{"n_layer": 12, "d_model": 160, "n_head": 5, "n_kv_head": 5, "head_dim": 32, "d_mlp": 640, "vocab_size": 8192, "activation": "tanh_gelu", "norm": "layernorm", "norm_place": "pre", "norm_eps": 1e-06, "positions": "learned", "qk_norm": false, "attn_scale": 0.177, "bias": "all", "tie_embeddings": true, "parallel_block": false, "init": "normal", "init_std_qkv": 0.0224, "init_std_o": 0.0, "init_std_up": 0.0224, "init_std_down": 0.0, "optimizer": "muon_variant", "lr": 0.0111, "lr_mult_o": 1.5, "lr_mult_down": 2.0, "lr_head": 0.00671, "warmup_steps": 200, "schedule": "wsd", "decay_fraction": 0.693, "decay_shape": "linear", "final_lr_fraction": 0.0, "batch_tokens": [32768, 65536, 131072], "seq_len": 256, "doc_mask": true, "z_loss": 0.0001, "train_tokens": 314000000, "steps": 4740, "dataset": "wikipedia_en"}
MLP neurons of a small language model. Each row is named by its layer, matrix (up: input weights) and neuron, and shows model dimensions 0-127. Each number is 200 + 40 x the weight over its row's rms, rounded and kept within 0 to 999.
Before each neuron's rows, "fires on" lists the tokens most often at its 100 highest values on Wikipedia text that the model never trained on.

fires on: "-", " of", "ter", "ten"
L7.up276,198,244,169,172,157,205,212,287,175,214,128,227,208,249,146,155,225,112,169,142,207,199,182,221,179,188,211,230,191,219,173,251,182,173,123,202,210,177,233,231,238,268,166,249,234,199,247,185,246,220,172,179,254,151,208,129,198,283,197,248,237,170,144,271,267,203,161,128,184,256,137,224,194,133,176,243,253,208,204,152,178,152,202,283,245,195,99,227,200,193,210,237,244,175,133,206,193,161,181,151,131,149,179,219,160,263,236,168,236,191,230,220,170,130,155,163,165,216,166,253,213,179,239,174,240,190,260,167

fires on: ",", "–", " July", "-", " of"
L6.up159,201,198,204,242,160,188,196,222,217,254,179,146,190,149,157,245,156,194,197,155,170,186,266,228,146,204,192,242,237,107,130,249,248,218,121,217,155,190,287,141,196,205,225,279,191,198,143,242,180,268,216,187,247,193,154,167,243,138,203,203,134,307,200,236,219,195,235,248,155,183,194,200,191,218,167,89,235,247,180,283,199,125,206,225,261,163,163,228,194,185,162,237,220,171,242,231,128,213,200,197,193,184,171,204,156,217,233,158,135,194,275,150,127,228,176,145,173,271,176,256,213,272,236,254,192,217,176,217

fires on: "=", "v", " |", "vi", " ="
L4.up134,288,151,191,227,221,249,221,208,183,197,192,167,200,109,195,154,203,197,183,184,258,173,207,202,162,162,172,232,178,246,204,255,163,215,242,237,195,179,145,248,132,293,192,212,166,220,293,181,163,183,257,213,132,252,208,223,228,204,234,237,197,155,126,183,205,141,220,243,169,225,179,254,192,173,227,180,197,131,203,201,243,162,192,259,111,243,262,202,246,242,179,194,148,181,255,122,172,136,132,165,197,173,213,135,212,235,237,272,166,170,232,143,290,205,220,169,250,193,197,228,172,271,255,149,235,180,205,253

fires on: "ti", "l", "li", "up", "os", "al"
L3.up602,273,247,263,214,160,195,265,173,221,203,242,198,203,104,189,177,181,234,178,173,222,288,283,229,239,260,230,204,172,177,194,189,207,217,210,197,205,250,194,150,221,133,192,161,121,193,215,245,226,179,190,156,219,229,140,235,182,282,154,138,172,154,192,165,158,195,230,258,150,221,262,213,145,212,101,130,183,207,221,215,173,206,178,146,180,184,230,187,156,169,216,201,254,166,165,165,195,168,239,222,216,168,141,198,160,200,203,246,191,181,232,197,230,218,304,278,149,221,210,236,269,221,206,258,158,167,157,245

fires on: "/", " Website", "ro", "lo", "^", "sq"
L4.up10,192,169,254,190,167,150,259,175,159,171,122,269,251,100,219,248,172,236,185,196,139,183,220,224,194,225,243,147,165,224,230,176,212,231,141,189,241,163,211,220,158,137,141,260,255,249,130,176,187,255,215,240,207,185,236,273,230,166,108,171,247,264,199,278,171,169,137,216,175,207,169,183,209,147,236,163,268,219,198,164,192,215,208,239,245,225,252,263,225,218,169,209,205,195,241,207,194,180,172,168,231,186,252,185,222,119,149,244,209,254,184,166,188,171,185,295,168,137,192,177,166,194,213,207,208,207,133,197

fires on: "'", " /", "cc"
L4.up90,236,221,229,151,165,170,152,167,138,163,211,158,172,173,184,214,176,280,185,210,271,195,208,199,190,228,229,192,128,156,258,171,173,239,187,149,179,174,188,185,184,331,202,200,277,237,191,248,214,214,135,168,179,175,158,142,265,181,192,174,242,182,266,150,189,239,208,200,194,151,193,245,231,185,193,252,240,224,200,109,267,135,151,225,214,295,132,210,189,222,250,135,207,182,187,189,117,153,114,260,227,206,273,122,201,160,183,282,138,178,213,213,197,250,202,169,149,284,193,227,217,231,192,170,209,253,224,170

fires on: " =", " l", " L", " de", " d"
L3.up122,166,94,226,222,152,230,227,259,264,204,232,206,172,185,180,169,161,228,231,240,173,227,204,221,176,238,153,210,159,205,168,261,207,75,146,191,154,196,195,193,179,223,205,253,147,188,119,181,156,241,231,236,226,263,175,194,129,188,229,230,291,233,145,190,198,176,210,277,207,186,233,165,210,195,188,197,125,160,291,199,230,197,180,221,221,206,174,202,278,224,238,170,253,242,199,151,266,204,180,136,181,173,176,106,195,217,206,248,234,221,115,199,246,222,194,208,174,171,207,182,167,259,198,250,157,205,237,201

fires on: ",", ".", ";", "—", " until", " and"
L4.up375,212,184,144,203,224,230,171,205,207,172,151,199,205,151,224,160,218,141,168,199,189,175,171,219,260,208,185,228,165,180,186,209,227,228,169,232,269,192,266,181,152,240,219,264,179,221,269,131,200,174,279,181,174,230,223,191,126,189,165,214,188,237,160,181,210,183,234,269,166,155,195,130,172,195,176,217,189,197,231,288,271,199,201,242,197,205,278,221,273,166,198,222,163,144,200,170,98,184,83,201,199,135,215,172,236,222,207,209,182,246,239,187,239,252,214,208,233,208,122,156,197,239,222,190,185,208,213,190

fires on: "."
L3.up564,251,195,261,236,222,308,140,177,173,201,163,206,131,199,171,216,187,191,190,195,257,214,164,203,163,208,186,203,116,212,280,171,158,220,220,160,213,259,210,208,258,198,201,239,163,152,195,226,156,223,232,160,175,168,236,216,154,163,195,243,235,148,261,237,119,148,239,143,235,222,158,155,195,108,121,204,247,312,191,172,163,208,244,220,286,216,145,199,158,208,185,128,264,230,176,184,224,120,186,227,155,200,282,204,139,221,226,244,279,162,250,194,183,220,207,209,214,117,190,215,228,217,244,156,156,211,182,233

fires on: "=", "-", "mi", "emi", "."
L7.up383,140,198,202,182,178,236,153,280,169,166,203,233,152,187,162,187,88,213,251,135,252,208,143,207,211,224,186,230,238,229,180,140,189,247,133,274,191,262,299,284,169,207,177,130,248,263,211,242,242,132,210,194,132,200,219,214,157,169,210,175,177,166,227,256,201,204,180,215,143,157,223,238,230,170,271,169,238,250,243,153,197,245,223,206,200,213,206,221,230,286,224,199,224,155,199,215,233,136,110,151,222,173,185,203,211,193,229,217,176,201,217,200,251,175,132,160,229,162,183,234,181,136,209,180,258,199,197,177

fires on: "'", "–", " |", "ey"
L7.up573,225,196,198,166,237,185,273,144,271,169,138,185,219,192,191,240,232,195,189,222,275,177,241,222,209,264,214,235,225,146,200,222,198,242,214,138,174,180,209,241,188,279,182,203,176,291,195,232,214,154,186,260,130,203,135,166,201,119,239,188,204,193,241,179,246,209,140,204,197,122,147,124,226,167,256,207,152,148,198,178,179,107,171,210,150,278,215,225,156,283,208,225,280,141,178,235,188,179,185,212,184,193,277,216,183,174,210,246,205,172,243,209,203,301,192,204,110,175,208,234,180,229,174,252,189,192,203,251

fires on: "s", "ing", "ed", "ern", "es", "ist"
L4.up452,217,207,173,243,234,228,154,210,200,184,226,189,172,188,199,116,242,226,122,194,175,250,235,204,248,260,190,210,170,195,176,228,236,150,171,267,208,108,220,156,212,109,149,102,129,180,196,293,188,237,224,189,140,220,183,211,172,228,156,203,226,191,127,302,215,169,183,129,180,233,229,225,228,222,205,142,242,222,204,236,240,232,162,179,162,203,211,193,227,203,244,204,116,214,170,121,187,236,225,162,190,216,162,150,290,146,227,236,171,213,191,177,250,264,276,241,137,156,175,207,206,229,230,207,204,179,171,269

fires on: "al", "ol", "an", "ant", "n", "l"
L3.up257,249,235,225,163,221,184,224,169,172,235,241,133,186,221,312,169,128,203,124,188,227,295,196,247,250,223,213,169,167,196,201,154,214,177,239,190,194,152,181,193,183,150,174,183,138,152,209,190,211,251,176,240,239,218,196,237,246,131,191,189,224,206,201,208,238,192,160,193,196,154,295,241,165,217,204,174,229,200,268,195,195,160,159,145,251,235,218,213,272,218,221,216,248,223,195,200,182,187,200,247,249,208,201,212,221,201,207,88,155,269,200,165,212,221,274,221,173,183,196,206,224,176,175,269,180,185,240,212

fires on: " (", "=", "W", " in", " of"
L6.up294,172,121,168,180,213,223,179,195,220,170,157,146,96,197,229,171,180,128,225,191,280,171,133,170,185,282,213,154,160,260,160,146,156,246,202,187,209,199,183,133,190,219,202,256,215,125,261,200,248,240,182,242,227,208,168,189,216,237,193,233,187,298,232,195,218,271,142,239,253,177,168,224,194,140,228,255,164,257,234,155,242,264,188,185,239,190,191,207,163,196,277,206,195,156,234,235,183,219,182,188,195,177,173,185,244,171,173,265,214,267,183,154,231,168,210,230,161,235,233,145,192,175,213,175,156,153,211,236

fires on: "-", "mp", "pp", "ter"
L6.up638,210,152,189,160,196,204,229,170,142,166,193,202,211,214,137,235,219,196,207,235,202,191,227,189,220,247,215,282,201,206,220,198,215,229,225,200,248,251,242,219,179,204,241,190,230,173,154,185,166,116,224,232,281,176,184,162,149,242,223,265,132,169,147,244,221,156,183,199,136,177,201,242,140,125,179,162,182,185,169,178,142,157,203,230,238,219,178,194,244,222,230,205,236,222,196,136,156,196,235,191,142,159,218,158,212,272,192,155,235,219,121,146,257,143,147,207,112,190,187,317,195,191,231,202,240,199,209,206

fires on: "s", "f", "es", "be", "as"
L4.up536,210,231,212,205,232,236,169,144,222,235,215,196,183,201,171,292,177,240,193,198,135,205,208,254,209,275,198,229,130,172,250,215,239,152,161,165,245,183,298,222,289,167,146,198,164,185,154,216,192,182,308,219,168,241,191,206,139,187,217,193,215,174,127,211,163,212,265,187,232,226,150,186,243,189,173,204,207,171,278,236,227,195,198,196,106,205,203,200,186,204,236,172,197,208,164,133,228,198,129,151,224,281,147,205,186,237,222,168,219,198,139,136,176,207,188,187,190,258,119,149,202,159,225,138,162,192,141,256

fires on: ")", ".", " Vi", " et"
L3.up495,240,220,178,252,283,241,176,193,272,203,162,243,229,185,221,159,122,199,220,237,310,194,212,154,138,159,195,285,199,242,199,191,206,98,209,199,211,208,165,221,185,175,188,200,119,174,171,145,211,197,203,206,270,225,239,166,192,184,137,177,171,148,201,240,222,210,166,231,213,168,187,164,221,178,149,208,188,147,181,276,185,255,227,207,245,229,125,170,191,280,167,119,133,225,202,225,209,116,191,200,126,164,209,206,182,300,175,251,242,179,169,150,189,215,247,216,148,226,260,194,138,149,209,144,168,207,235,218

fires on: ".", "ly", " most", "est", "isi"
L4.up381,203,229,137,247,237,278,154,310,167,205,131,167,211,231,258,209,261,223,227,202,206,216,174,189,223,237,222,208,183,213,250,177,211,150,239,152,167,107,302,183,213,190,239,209,231,189,229,235,224,149,137,141,286,161,157,151,190,194,217,258,148,218,194,167,225,232,238,185,163,124,248,235,212,241,153,193,212,160,222,193,227,285,131,195,234,215,198,215,213,209,231,182,147,241,142,190,192,223,109,166,199,187,155,228,211,249,216,182,222,246,169,205,241,163,200,89,124,207,213,133,317,204,146,206,153,209,162,271

fires on: "-", "/", "ha", "rel", " del"
L7.up272,248,294,159,222,204,229,167,214,187,206,215,189,189,235,230,227,193,185,212,220,168,136,169,172,255,154,225,239,150,173,232,299,182,200,204,237,226,304,155,237,223,270,159,196,162,233,209,155,204,179,129,149,284,296,286,173,226,195,201,198,164,199,219,189,85,180,208,185,201,216,198,178,219,178,129,140,218,183,294,148,233,134,200,215,161,231,109,213,251,195,200,152,209,210,208,203,173,210,252,135,214,190,151,142,140,263,172,226,185,180,193,168,229,195,153,208,143,185,105,218,194,215,223,190,141,212,210,149

fires on: " =", "vi", " Pe", " Ka", "Pe", "pat"
L3.up508,231,108,147,214,163,234,253,259,221,239,203,171,226,133,214,224,242,230,211,136,213,179,219,160,100,210,234,219,234,267,123,236,161,173,203,188,211,181,121,241,221,214,113,150,118,171,247,179,154,204,224,155,152,263,183,168,183,214,176,244,163,170,133,256,233,267,179,189,212,211,158,249,142,181,151,222,239,219,158,257,200,186,189,225,204,254,186,144,164,214,170,172,251,153,196,135,219,243,155,148,179,292,163,178,235,178,240,190,200,217,239,212,220,181,235,249,218,239,180,204,193,298,258,227,167,240,254,256

fires on: ".", "c", " O", " I", " (", " L"
L6.up34,164,173,188,213,226,168,205,208,148,210,218,251,131,165,134,268,220,173,187,203,224,189,103,251,133,224,251,137,116,175,227,151,205,208,212,135,204,210,167,181,266,195,182,171,170,197,214,166,208,210,237,195,195,200,197,195,216,179,213,222,215,168,211,311,238,225,167,249,155,175,234,257,183,173,198,235,227,234,176,172,165,274,169,203,235,229,146,193,220,243,174,177,348,133,224,129,238,176,178,199,178,216,267,168,191,249,185,263,215,167,205,238,203,186,222,176,277,200,225,174,94,91,270,198,180,220,221,203

fires on: "\n\n", " mo", "The"
L6.up286,205,150,213,235,189,191,237,242,147,217,251,197,255,209,194,184,105,136,196,206,211,211,235,201,242,242,172,180,235,186,253,175,201,256,195,247,224,234,182,193,229,243,201,195,255,287,152,146,244,219,180,172,240,206,186,222,135,126,206,174,179,210,237,247,216,193,149,274,204,159,274,265,191,192,177,174,236,190,225,219,216,214,214,220,238,154,203,164,190,232,215,221,180,237,137,195,176,176,157,96,189,148,197,209,247,282,160,186,234,265,252,246,244,211,189,163,181,150,200,136,193,189,150,215,179,198,223,137

fires on: " to", "se", "on", "nt", "e", "t"
L4.up96,271,219,189,154,172,170,217,193,228,164,250,204,236,211,164,277,173,206,149,193,215,251,220,167,232,141,190,107,127,150,255,155,244,191,173,160,304,205,223,129,202,208,195,244,288,260,237,159,154,225,252,266,162,230,193,193,205,178,198,159,163,226,259,209,240,244,172,164,167,250,158,190,171,243,147,198,202,193,202,140,195,199,188,158,168,178,193,189,170,180,191,155,187,162,258,268,167,181,172,190,218,177,209,262,170,217,184,253,220,196,136,205,154,180,272,213,209,215,259,183,218,172,214,118,155,169,227,168

fires on: "'", "ji", "le", "ile", "care", "nd"
L4.up342,138,133,195,216,223,182,172,243,117,194,167,183,152,265,186,224,190,147,175,163,244,129,221,199,173,243,211,155,168,206,183,201,227,218,203,215,171,197,156,160,187,221,227,237,211,264,129,149,203,200,284,182,265,248,249,194,180,220,204,280,218,155,196,189,154,168,234,181,200,212,221,153,200,230,270,195,208,144,150,189,165,109,199,167,241,208,152,248,206,200,148,273,179,354,200,220,195,165,194,138,238,107,192,206,210,223,228,144,229,139,250,220,138,209,233,227,189,211,179,212,265,245,246,184,199,178,188,308

fires on: "-", " out", "/"
L3.up382,230,158,229,175,113,203,212,226,186,223,179,193,141,151,201,218,154,193,224,209,224,197,210,163,214,246,204,175,236,139,141,251,226,234,60,204,299,265,121,129,261,218,229,318,206,226,167,250,144,205,131,197,218,230,252,171,218,165,205,197,228,157,164,210,240,189,146,258,155,240,224,198,170,142,227,146,219,203,237,203,246,164,207,193,231,220,115,216,229,190,227,205,254,207,182,256,234,203,192,118,230,204,160,172,204,159,159,166,212,206,212,206,126,238,186,278,199,225,144,205,166,202,221,189,231,186,150,167

fires on: ".", " to", "al", ","
L6.up44,197,262,243,202,184,234,239,238,147,248,185,205,155,195,212,229,208,207,231,226,261,205,251,144,142,202,191,164,177,184,103,120,190,168,277,233,215,176,179,159,194,188,123,185,217,250,196,140,274,225,258,203,166,116,257,238,173,283,184,147,200,201,234,252,259,223,249,200,184,140,179,260,166,227,170,192,155,203,177,214,113,209,280,141,216,248,145,178,238,148,267,193,231,169,216,226,212,137,247,190,217,239,245,187,187,206,246,138,136,161,218,190,173,201,128,216,216,271,191,194,170,232,139,181,200,203,190,204

fires on: "\n\n", "–", " voice", "bin", " hand"
L6.up47,183,218,161,218,203,216,281,220,191,179,261,259,170,246,200,195,114,198,190,246,221,185,137,212,230,154,213,138,105,209,186,255,139,213,161,140,255,290,143,221,213,241,117,165,267,197,164,134,184,214,230,254,202,171,162,166,209,117,204,148,177,162,196,216,189,168,245,241,208,247,198,234,267,244,168,141,181,169,315,252,190,180,213,149,194,167,195,193,175,236,230,266,190,259,169,209,122,241,169,244,175,135,237,174,177,210,174,114,182,242,188,230,188,201,269,174,156,177,201,149,261,147,185,196,214,208,165,154

fires on: ".", " as", "ö", ":", " mat"
L5.up629,180,193,191,305,188,261,229,222,187,99,170,227,223,221,199,234,233,151,179,194,240,192,210,246,210,192,220,225,210,199,231,195,212,195,195,229,206,194,220,220,213,207,230,173,236,241,184,287,81,173,235,172,146,208,169,221,236,161,204,235,215,143,255,244,182,130,212,177,214,201,207,111,218,267,190,126,220,264,119,286,146,113,194,205,185,227,223,190,176,226,205,219,210,240,190,258,159,190,220,221,173,166,249,203,146,180,218,189,216,221,202,131,188,276,202,193,147,114,216,163,150,155,207,183,140,244,258,197

fires on: ":", "ip", " •", "ec", " of"
L3.up157,193,219,212,200,213,207,241,146,143,150,224,225,222,205,256,259,170,242,173,243,189,177,187,139,202,161,179,168,191,256,196,157,209,172,167,139,156,247,238,225,139,240,156,213,245,176,303,195,207,223,214,133,216,166,180,247,241,208,238,155,142,202,282,323,122,145,121,284,173,205,162,180,152,188,167,164,186,225,176,256,175,234,212,107,212,269,184,242,202,210,143,212,280,152,200,248,261,138,246,219,136,227,197,174,166,236,205,153,249,167,207,251,230,161,116,226,212,210,190,217,116,237,156,144,173,177,193,196

fires on: "\n\n", "cl", "st", ")", "ern", "ust"
L6.up31,233,159,219,205,243,170,148,213,167,170,204,210,253,155,178,298,217,157,185,222,193,267,174,271,195,186,165,168,115,184,278,139,147,219,222,246,237,183,76,175,233,163,200,216,164,224,256,139,258,217,224,253,165,167,217,211,241,168,230,189,147,200,207,143,148,220,158,209,185,173,171,269,150,221,201,260,234,235,233,219,177,199,181,159,193,133,221,179,245,188,209,192,195,249,161,147,243,318,230,133,217,222,250,183,270,244,166,199,214,242,210,205,243,248,135,165,185,139,189,221,245,249,199,184,191,158,222,158

fires on: "t", "f", "s", "d", "bl", "p"
L5.up173,170,263,214,188,165,230,123,178,210,254,217,252,103,186,152,216,161,216,183,204,183,187,189,151,203,216,180,217,111,164,180,223,180,156,254,179,188,173,258,337,234,265,219,220,219,94,185,220,200,146,184,193,227,204,161,263,194,217,256,207,202,197,169,166,130,213,171,144,313,162,116,250,200,221,217,234,205,175,275,161,209,151,185,207,245,262,117,215,186,172,152,191,172,260,188,265,241,173,235,215,266,162,220,181,251,197,219,171,158,211,214,203,193,214,215,181,204,211,207,193,249,187,220,222,180,133,168,256

fires on: "-", "ll", "ba", "mp"
L4.up454,234,184,256,283,230,190,178,219,156,227,168,194,258,165,256,221,182,276,178,189,188,210,212,233,205,278,226,184,187,188,131,256,270,213,231,256,180,216,168,209,201,231,191,254,129,155,207,204,229,203,178,269,255,283,233,198,163,242,194,166,175,227,172,279,221,151,247,223,158,168,187,157,183,242,172,201,175,157,241,212,217,168,186,143,172,197,218,192,261,190,184,261,164,232,138,183,163,238,238,148,214,172,124,252,158,153,187,198,189,245,210,181,253,248,235,143,255,170,135,213,276,181,152,197,184,139,152,202

fires on: "ti", "ona", "si", "ol", "lit"
L5.up503,138,225,156,162,180,162,240,177,186,219,254,169,205,202,192,184,179,215,228,132,175,310,194,203,210,226,166,251,194,195,241,163,269,166,202,172,200,243,191,255,130,156,221,215,271,158,176,222,172,133,175,202,170,209,167,236,198,211,199,166,172,169,202,185,185,202,178,213,242,188,246,217,289,194,137,176,262,170,230,225,177,224,167,188,149,285,201,192,159,201,151,175,244,196,261,316,174,172,186,183,203,177,165,226,162,219,279,292,117,249,249,199,174,236,223,113,204,245,228,230,217,228,199,244,234,115,180,123

fires on: " his", " its", " and", " the", " her", "-"
L6.up188,229,122,198,186,138,184,176,288,241,192,210,196,203,225,151,213,178,89,230,252,210,255,191,183,223,186,167,208,215,178,201,176,145,208,186,189,179,284,154,183,173,251,189,205,173,268,168,139,178,260,196,174,220,179,183,167,155,224,176,163,188,227,212,224,147,202,145,164,116,190,166,201,210,256,187,193,199,233,219,241,246,260,197,180,232,182,160,148,205,205,235,215,164,283,240,180,153,158,175,213,196,233,230,216,124,196,221,111,232,255,243,179,124,217,258,172,184,208,187,266,277,243,163,280,183,195,222,233

fires on: "t", "f", "er", "z", " P"
L4.up500,229,164,212,143,181,202,163,185,149,216,226,258,246,151,174,206,178,247,226,183,159,237,209,118,188,204,171,219,203,206,199,191,216,232,214,200,201,202,216,215,227,121,266,154,174,171,260,238,185,213,215,174,237,211,205,258,253,227,203,151,193,205,147,238,188,139,100,224,185,239,153,269,183,201,171,206,167,237,230,220,338,237,151,197,203,176,187,177,254,154,181,177,204,261,193,194,229,141,108,214,300,145,224,161,229,220,181,165,171,134,154,142,146,229,266,168,249,290,164,252,212,245,243,168,141,157,194,175

fires on: ".", "-", " super", "'", "é", " Ad"
L6.up425,220,275,165,224,206,275,183,174,183,219,130,211,149,226,166,223,215,218,166,189,138,164,179,203,192,157,162,210,175,211,248,242,182,206,155,240,223,271,204,171,288,153,257,244,198,275,212,249,123,146,193,173,161,139,162,167,140,244,235,202,213,218,207,269,174,180,142,223,156,184,239,196,236,250,174,116,141,170,202,252,202,170,221,267,173,169,187,161,204,186,204,146,160,203,224,178,208,141,176,238,188,154,233,224,276,183,137,276,197,162,145,185,242,245,211,172,144,183,211,206,191,134,199,240,169,241,223,171

fires on: "t", " ec", "on", "us", "ea", "nt"
L4.up331,227,205,243,215,187,179,121,123,220,199,130,243,234,208,233,212,203,293,135,164,176,249,175,260,271,202,182,241,204,180,257,183,166,208,307,219,185,183,198,178,151,188,211,155,245,219,237,161,189,172,260,207,171,191,252,206,230,211,178,141,181,137,232,242,280,133,170,243,156,220,186,185,213,207,149,179,191,212,136,195,166,193,166,186,90,217,170,165,269,213,219,214,202,227,230,307,224,237,169,194,272,178,157,155,139,203,156,213,259,167,169,153,166,253,241,223,155,147,221,201,196,247,156,202,210,223,257,152

fires on: "ol", "oc", "si", "lo", "ric", "ve"
L3.up505,191,147,188,175,194,191,206,230,159,278,186,237,153,169,225,213,226,232,250,171,197,301,187,241,262,170,154,172,130,128,213,198,175,230,182,160,203,229,210,245,169,140,211,200,198,243,230,242,207,176,182,224,122,200,273,117,226,137,215,174,188,244,180,215,217,224,130,214,213,190,209,157,238,194,187,208,196,233,245,335,179,244,224,186,173,248,182,215,269,237,214,150,234,197,251,226,162,194,183,154,171,231,260,240,244,160,218,250,227,182,170,159,232,187,171,198,215,185,165,205,206,179,154,223,113,152,201,229

fires on: ".", "C", "S", " in", "oc"
L3.up615,243,218,211,264,201,202,196,189,232,259,175,192,162,104,244,210,121,154,208,147,232,239,113,183,205,172,210,200,251,266,293,156,172,189,189,257,173,212,140,189,224,225,197,210,222,182,245,168,216,196,82,196,183,175,206,150,174,247,287,212,252,172,282,177,166,181,202,170,188,216,201,212,221,142,173,229,178,252,222,147,186,181,221,175,179,272,211,172,190,241,150,227,244,196,258,164,202,134,219,191,220,201,247,216,185,131,251,190,246,173,241,206,158,231,121,190,234,216,186,190,203,164,233,130,161,123,199,166

fires on: "\"", " Released", " Music", ")", "Music"
L4.up20,240,196,192,264,269,200,163,275,185,200,170,193,189,161,153,142,152,203,239,175,169,225,205,170,246,249,149,218,193,269,161,202,249,166,176,200,195,228,158,224,252,184,221,98,239,247,162,182,151,186,118,125,219,135,181,197,101,184,207,288,190,255,164,250,203,173,191,113,233,196,226,311,180,191,128,249,196,164,242,246,194,169,208,159,231,162,231,171,159,237,159,176,169,211,216,197,223,207,230,202,174,104,156,226,203,284,204,176,194,217,224,234,203,174,198,243,213,224,156,254,303,243,148,171,212,239,188,206

fires on: "s", " the", " and", "S", "-"
L7.up506,238,294,159,216,169,176,208,196,223,269,227,204,183,162,275,204,192,127,217,276,215,184,142,172,198,221,212,176,226,204,240,182,182,185,184,240,135,184,207,122,161,278,208,167,226,183,198,143,233,145,216,184,170,192,202,168,167,287,206,231,128,251,188,181,195,217,209,216,144,253,248,280,192,230,174,189,181,99,205,273,182,201,263,199,189,231,228,140,254,182,249,217,252,219,320,196,195,208,183,116,212,218,143,216,214,243,241,192,195,243,171,141,124,203,219,208,163,255,181,254,236,187,150,199,197,236,236,222

fires on: " =", " comp", " refer", " st", " L"
L7.up357,179,201,197,196,94,164,201,240,160,210,232,188,193,254,109,166,180,217,197,231,86,186,186,233,123,216,181,233,283,129,176,227,178,133,180,162,83,168,286,164,230,248,235,190,267,152,182,184,214,244,254,255,192,150,233,248,186,212,261,205,150,177,209,205,234,261,250,293,215,181,148,209,196,264,228,193,198,168,220,228,229,223,129,182,184,194,188,165,196,247,207,153,194,224,193,131,209,221,180,259,211,192,174,186,267,156,176,126,194,193,242,254,186,230,200,214,137,175,188,180,169,237,152,218,259,231,221,167

fires on: ".", ":"
L3.up501,284,185,168,209,266,208,171,181,270,172,172,166,177,111,147,254,222,211,163,255,222,234,186,216,210,224,158,143,239,214,192,228,260,169,185,238,265,239,234,240,147,223,199,254,139,206,240,92,243,216,206,142,147,195,162,205,192,168,174,237,148,237,145,197,234,234,237,213,149,183,194,225,126,202,178,214,232,196,198,211,268,192,245,188,188,225,226,200,250,150,244,247,181,206,254,227,179,196,104,183,232,178,169,185,155,227,195,163,142,227,189,152,290,196,249,211,236,154,199,169,191,210,236,210,222,205,215,204

fires on: ".", "'", "ña", "ten", "pe"
L7.up170,238,199,173,147,138,220,118,218,164,153,175,256,163,229,178,215,191,216,158,221,204,151,183,228,186,176,126,195,128,265,208,260,238,220,112,157,206,199,200,164,185,239,225,256,135,225,196,232,226,159,185,178,174,211,239,141,130,193,293,240,175,193,192,251,163,257,195,276,204,167,226,229,234,200,244,218,164,284,181,155,203,118,256,191,226,212,264,192,180,210,220,228,245,254,151,197,210,189,154,187,179,158,196,204,173,179,209,235,180,281,214,233,268,237,159,215,135,168,148,148,232,196,283,195,178,226,227,160

fires on: ".", "="
L3.up510,243,178,139,201,201,264,185,188,202,219,137,205,162,141,187,250,240,188,118,260,194,237,293,202,257,238,157,178,213,170,109,189,275,180,208,245,237,187,231,218,215,170,179,224,173,161,325,174,229,194,222,145,173,200,243,137,211,152,173,237,174,234,131,240,237,219,265,193,232,155,195,184,152,270,236,222,198,220,225,207,150,183,243,172,188,249,227,188,261,146,241,129,132,147,195,249,153,211,169,167,219,243,185,213,188,164,188,138,147,234,200,180,191,240,218,190,245,222,195,167,250,190,267,276,150,243,241,191

fires on: ".", " dec"
L6.up630,260,255,190,173,211,192,125,178,223,193,119,249,200,174,161,258,238,238,161,211,223,101,170,190,216,219,129,121,141,225,199,179,197,232,130,240,230,209,171,205,180,266,178,193,197,189,216,243,197,199,110,185,193,244,269,98,190,131,208,273,203,224,234,191,197,242,236,274,197,166,108,189,225,246,209,180,155,220,164,203,177,203,173,202,245,205,187,194,182,211,274,203,166,191,278,226,244,259,137,172,141,237,245,126,201,169,236,246,215,179,210,178,177,274,136,187,204,171,166,208,156,174,311,221,190,138,165,112

fires on: "'", "y", "-", "ah", "al", "ys"
L5.up549,133,224,227,240,145,256,210,151,200,174,270,239,198,253,185,197,159,195,174,135,189,165,211,246,204,232,138,222,191,230,199,181,187,201,236,254,256,136,184,227,268,233,191,191,196,161,217,189,204,207,208,261,198,225,224,209,116,161,176,218,300,167,160,148,165,262,165,222,190,214,153,195,197,193,175,174,128,201,227,261,206,191,160,243,172,236,244,177,184,219,136,208,173,208,217,259,211,250,164,170,175,192,211,134,217,252,213,223,238,249,245,290,200,193,139,230,208,191,175,189,323,246,196,128,222,276,174,182